Part of a small language model's weights.
Size: width 256, MLP 1024 GELU, vocabulary 2048, 6.45M parameters.
Architecture: LayerNorm before each block, biases.
MLP neurons of a small language model. Each row is named by its layer, matrix (up: input weights) and neuron, and shows model dimensions 32-223. Each number is 500 + 25 x the weight over its row's rms, rounded and kept within 0 to 999. Numbers have three digits each.
After each neuron's rows, "fires on" lists the tokens most often at its 100 highest values on Wikipedia text that the model never trained on.

L3.up620:529480498507543446518521513493512501485506482513519501500543473455532546475499499519506494536460519474509495507503517472508500532454505508514467509473541474528440480495470484480501463483460473515497518511482423490532472459501482492533495490531522521493495504516489506449493488519494502512492473498503473541510503503513469518491508531501514475502504523488455506478526507461492509500485512484516539479513484496493504548465587463506493533518513470513530546468455500512516524457487507490553501497476462514499491494469491507523520502506520469501492574485465493498460503487516516484
fires on: " with", " where", " b", " r", " before", " after"

L6.up764:531504503493530499477454533544473500533569441505489498477502550521496484509486488524520454499451484534519477496426533509520506528505499485481546506495524492532443431487513483478496511461471494491490524495481462518500534478486505534491480533535495502444481493525515507470478493499529488470508461474496533483511504485495483481487492510492536476528526548489493472472471500534475513527504519516514506508466472500477498528461511512495501512459516503496497495508511532505503507480483539463543509489491467508500484512478455527533492489506513461505547489539497501517566480517504520550
fires on: " |", "-", "),", " –", " as"

L3.up277:496497480520498515488461529554502509539462509505491529498496508503517511512454479478500501508498481535466537499516508458477498519511497516490507533462517494496494499496504543519465502497502500502503508470483475452494493489479487539503509441496510528486499551474461495509483529463592524514509499506502481433445477482465488504473472502477487479476512514529524496468535488548479509497518513461524541545465479498501495518492485470560511521500489485495466509531512516490505479488494514545495512526487468484496509487496528512497514496477508541547472481520514520527485494475509546518
fires on: " and", "ed", ",", "b", "w", "and"

L3.up63:494525461550492499471534458518510483486501512512481504486513469490501487520506518532494501548534469474521490524488516505487508518488466550466503534464546476513467491506485484514487479495498508500492498511510506496490526503473527519535527506510461561481526487480484507506472514447504468515487462553474485489498527527458466525503455563488527494482503537568455534487476500466515485505510482471501493520473490488476469567486504498526542491502515531484502534482480549486562472489516502541472460508448512514508492488497492532508503483491510466479481493495495514518459475478508498519
fires on: "9", "6", "0", "8", "7", "5"

L3.up678:503536534496483493499498496481522490549529549553512481499503478513491522526451523505510463535522481530474459530532513494491482503442476491544512507501549480525504502500506471528486506504473498484470487484520476507538505514485507512488502518510491538488517469492491482479480484460464467492514451503502489499484520489441528494485509512485514521497491570506505538497510502506498469481450501480517519465532465496487533525503516571483493499518509568493525521490461480514490482469437479534557470462462497509490536535482467525512505467447501458496517479531529499547478489468472519500
fires on: " after", " until", " before", " during", "."

L6.up43:519545515491541497505487514549481477495509548466514507502498518488526515478524475476469496512510481511504503532513504504514497494524544515499552500497513489511482483513473487526465473480484492492491512470503472527526511504468530534523523515482492473500543503460492513512498477514502467496464497487479526476491505500488523498507499443485482470516496490509473475522529502457472524480481502487521528479526491481486485481500530462486523477438470573507437539536458530483520508510462497475473446433508492513538557493493496477499515498485515474520515552506491484511496467467546505515
fires on: " |", " January", " November", "aged", " September"

L6.up488:480528496494492489490497486469483532487474535525472499442494494478478499435513518479501490510498472516526494497514482501482502481480478454491497479515477490506525453506459497549545484474482513483508497563490533473475499437530526499519501513521477528490488481455518527536491508486493476502522506567508509476499537490500510521513517503463511474509524537547484497516504528484523470482469505490520520475543517477465536517493516486481537503496482497458528504535493567500517504510506534554523434508466496503501491484496471484499454460489490507538500542478492491508484516482534493498
fires on: ".", ":", "q", "s", "-"

L6.up599:497533511504535477520502485476453474479506490517518545513561478486497541485479496539534459466500462523516486506505499514527482507468520515460479500498550478512494461542515482524549515484451516484492502455532457510532485479511507486502500473559549489516539534497492482486466516485502495540506464482510486470492477525468460506484515501513497517472560515499446494484515485452489509511457497517508553527510502549507532526489500452510507513481525507488504520481455529458567497467500508503552507469490517543467484493549484499515485525507530483506516495444521504544493522489511452509
fires on: " with", " r", " pl", "r", "ab", "av"

L3.up784:478500507563505527464487517571486519482467504480463504541484512533495524499505504481476489494505488462543535512533478483480549490510505499482508512493495484476493488475495542488456517494473480493519531476532485481457474477446495449533528483551477528472477549499478505497498493534531512502489492475488493530508499498488478467499528496523511490503436503501524506514492480514546507477466498514502525501512470497501552567482495469528516476470487506501495526532481505486501494476499504513468487513491487489543488529479486503522523502515493480501508526494505541543428500488479474523
fires on: "ic", "ent", "'s", "ial", "ed", " and"

L6.up167:500514492549509552503473502494539512478528540488527478545479466503490526498480494484517483521527474502478515496465476508480548562484505497475522481493547516528498514481499518505526522486513525556484535512470477509500509496514488462476519471526485547481476474488497488529502492504514516500509469484562497522524515464489503525510504476522485487496495501506506498438519544469501520507512475457520478492503512488452483510515580460490511568487505503493517488468476477527505492500516493519516531428516478491485501507511469558531482508504531515476511504459482493494473496483449509530
fires on: " sim", " num", "c", "um", " cons", " dem"

L3.up563:491489499515492485496537490468493441500508530487472451508512448512557485498507469504546529534473535498495497475484431461489528501486519488481512513471535455512452470507506481517460535484515512481512527489506501444525517509503497519540517499511451486484525466479486491472502468494515551521483490552498471510519519488491530487494498482532469462473479542506499476481520541489509497511488537484502529502505493478440546547512510517498491548504514472455529516479506473502502509487510489464515468520466492473526514503530453513543472515495529522464518518492500511493453517469487491513
fires on: "n", "ad", "l", "am", " la"

L6.up600:515497510495493516505483506531520540544498485513504502537510484500531495509508454512492470508495492535485522479487498457532491492508528520493481500495513524506489495499526539516506508505523560485475531509486482472462480494435490477483540464533464473462487557503500518448478495509527498485471460496518502458500520493566508467461496480476502462545471514500526502483491513485492519473513482505542495512534498499488495518513498463532515521473505477505514516492476505524494502474499522525469511470488465486516497529491525495542539421509496498527498464497533529496508488477503471521
fires on: " and"

L3.up738:525550504479538514532465501520502528510490513539480472508452472453498478504486523496477486478468489506543515490499443485508478504450546493476537499439541523491468504504464467496526504510500509493496491477466525442532507458518492535540533452531499510498527485483509512432507526498539482541495453534484541474518514452521533495495484470488482492508489522499501532475482506478497468513488517466491468505539508496469469531527492529487494543500456495468515509512491473485486547506483524526501507486488508518527499550495489514504491484509554532476469532488513530506522497475555490528
fires on: "\n", " sc", " was", "=="

L6.up13:484539484511534479480513514489542488532512557488468490495512510443473536467530514509511523512536443487514486505543508531501476495466459478506512487498483485491527484421529473535534484512472526484466517498498498460493479498480519513516516472490503512487473490507510522512532474474521505480477536536505526443493495506494511550493509487469542520493537518507486540475495525491523545494500499481496493490468476508473505475497529484503505477509496524511568533468444495483517533531427482527520470493497477473477538499484485500503498507476488516522490505456465514500529532509478501520
fires on: ".", " s", ",", " (", "s", " that"

L3.up296:500505509468566468488480506492513502534527502502532510442490554508499541479519495504464508554480461485525465492504458483515502479488502527483512523502506484496500509494491510479513484485453484525532501534480485525499481488527445527535474509526514481516536491487474464478446500461514461489491486495469470507510497506508529530479493531507540482467513509459520431486564488481491500462449480463520519496467503506514508492516511498533487492520527531510495514507490515504512498483440521459553453458468481520478519499506498506520495465537475474492478561464511478481530502512529549487
fires on: " before", " began", " after", "es", " during", "e"

L3.up174:523518530504498466491502499521448494511482485499485483535509490505534529483511537524463487513537525530495481515484448498469569505482514465540519532549535524509498510510515528495496502458448490509466525522518521481459520478537458549549527460484460529467523473506520512503485535496518467494480532493552469503507493484517500487500519476517508490483473494517529467521479545504468541462460475486484487541519481486487549487492485528500465528468505491465478501563523475457493501509501503470497503474494470498564511544479489532512488474449501500541521498512522502500538474514494521526
fires on: "ourn", "c", "on", "ry", "t", "o"

L3.up615:502497484476494500469534477490482530528525494500505525494510475525482491513533478493512536453494503524505474502468489483496550519503546489489492473464528523509454508501501445495519512490504521449512515496492508507519470525473500463537504521476494475495499549479492493478478498519487474514492403490499538494501524492515515494495485494509528522504492503457516484510477508496538525530500473482502512475487513506454494470478535532457527531494487513518469498541503464508524457510504542472507528491460453510492513446534532551486507465473493537519544516502501525485507464488514492474
fires on: " not", " by", " a", "ose", " any", " two"

L3.up982:503513470549470512482450499540467521496480483487446472491482484509506516515483503517431526493509508545490505558499513518509478489513538500472501508550516507476504507495549494469509542503498522504468506500480509503489461509443485524548512490503460520500526499491471504441500504487487536479506505491496513495481479496483522510479467479524528459507478498471480491466517528482508451473499500518493487460500474527503506488541534468546563503529512536492492493479454502511494512469554537462487547500511500510502517501479526482518518496495527492461526521507518545537479490500458472494
fires on: " her", "ir", "ian", " dis", " any"

L3.up723:524482540493488459498526549504535468519535518491468476503516464469542503486507520492501436476528521512545502492481460505491547479433456491491530519509517442495509522492469493494509480486525490492515514487539524499501511475493490513539494519523478496458527506452463486517484469525492463532485508545534512524466501497533506544503505533480519492497470512526472490504528562480510522482505512508515522534500498435478517498475498546445535483478484457480498529519517513499557521460461494467456504487466515451496500508477489526535472496453497519532481512427513522531473507477502510539
fires on: "n", "5", "ust", "8", "b", "l"

L3.up17:493473498519520477483504480512481485569526554516497491486478484537536492461526490504472574537483455487516484494473437523516512499474494541447529493487502498455515536517517491488536543480490484510493478492503531479495447524482467514538521487508509485519516465491470441476479509514504498507492454540497518455493519501485529484502535516519497500462502483462527464463490482465546500460504509474488520497535527509483458543541475497521488555482446506510489508507507485522478541509457519493529488466498498533510552516542525476494498489526490515502496496476522473542502523485524497512
fires on: " |", "\n", "==", "ed", " =="

L3.up361:510501453521538500511467478460460491508487544508504493544501450513525538507480528520471519526499465503505540494457525511532508499484533504471475480485500443503477449518541488511496490513492476557525500535480494476515478470450521514514591518482489483483508502516461518492482523511521513519501492485516495478529486492473530518480472517517506460491497482513526497510536516493500492449507512513497491461504490485476526534474539525520539513527455508471507489498461521489541563464538511534541495490499500497510487510494521488478483472521481496518520494523514510479507508485512505460
fires on: "ar", " Char", " Car", " Bar", " char", "ab"

L3.up107:538474568505483462508492488508529512502523548533478539520527503478510475554438491489455533480477468491548508501497507469493475525470486547543506473484501499463492527501507501516503491461505504511464529483504428460504508487487484523457479518525492467470468526547501491504523523491507478555489498525486504488471475493493490467501541505491498533539459530515479484502524513477462502530500493492510502489522531471472491513467507489500506521519505488528513517503515527519493525505490507475520535454505477489540511585475456488509541495504471518469516515503482543497470466490481513482
fires on: "s", "ict", "ot", "ort", "ent", "ol"

L3.up783:520536496493520499534491543490493489495514494555492473534476479467490534520483485536463507509499507520532466544492484510497514460497498530517509528513531485487482475540556453533547480470459489494494506431495496476532481503499523508534526471527484516490502454510525500446494497464510496502474492477531533495506526466473496552494494497457467493506531513496526519499574508495493440526506483497533500486522484529514502553531530504495512515485512490499489513508483478506489522446467499530515448478514503530510499497521505512490490444455518475483486552473510547507502503459511498517
fires on: " until", " re", " since", " On", " after"

L3.up634:469459497502490449501541545508533476493520540498512457522509457496524493518526482479489487504534486489541500529491497474520504560464523517500537573504487495521496536481457475516512547484468505509475534458478530521510532470480519472501480455521463535479506481489500516457497484499502480484485511529509493473512505495464487507505537528491500489529470497494512479457514505514512489503488533515470568479491455526454490513493565483495520521529463490493510529513501480497550470513474498527529493500438492475503497465474461509523456510514502523507485539473499529503466492510468511519
fires on: "g", "s", "le", "c", "n", "p"

L3.up164:498468537517533489487496502552507514531448469510502487545469501479505508519449510494490513477476522525564518510534485496484501488516467488478521473501489499459494508493483538474474492507476504535483528509496485447536464420483444538544525504524489541462476481531476517498503527510509479520487495530521507477520482488513474516448511468498506518520518501484530515515463498517475506505487433480542511548501496428514517502473484514486526500530506498479487485504518527480477514500492509527486488505517428483513489540476499503525518504505501473524527523519525528531527475507520529540
fires on: "r", "n", "c", " of", "e", "o"

L3.up582:518489477545478479459505514551526478473525556493516547559486493451527505529522498476464456479542482473497488503504486486474487523468505493506526573545529489446511532496487478514542550485493523502509521457500534467487534455483537501492513471459491500474439494516477512513511509521478510523482522534498492528492501489480472516510531490501495490506496541516471494456508544482497528501520470494515526552473483472508524502483501511533490545508513530453466529507508493481526479498490505529542442455481489477480487506528494561481500481498498483489502504498547550509495474444468511481
fires on: "s", "g", "ff", "ot", "ut"

L3.up902:505516509523508480495548511517528523516563508519485534453517494482474472492501472525493528533547498504547533531494522469471500486486495528521485503470520557482465489516474499480516534508491493484467516451506489520485482518487509492514508488497491555444515472490472497485468477504495484551495494548449507509516508462527500497477472537483467494462455546489526515493510544490504476532467448458468494471513508489507488501477480479532521478497470520471523550529500521480531468483515516459487463526469483535524495487519503530532510470477519480503461513495480502512447512482498476506
fires on: "ol", "9", "0", "25", "6", "30"

L3.up18:481465497523498453462489505503521516535517566529485551510515453483536526513515493499450543504547457483505530491510509483476538516455514518449489539536510441517472511499523464462511483486516511476501509530513532490493500488497477502482535511464483501485517494453481527438486547485531509479478517522493545485517473509522523521463458556526511480518464526484498464490510542457484501496449479481477533525502503488479468480469492543505518484456493518457484501491498491477533492458514550494506511500502470531524505496551537539488481485479524503499514493483503516506494475504477462485
fires on: " one", " any", " other", " part", " a"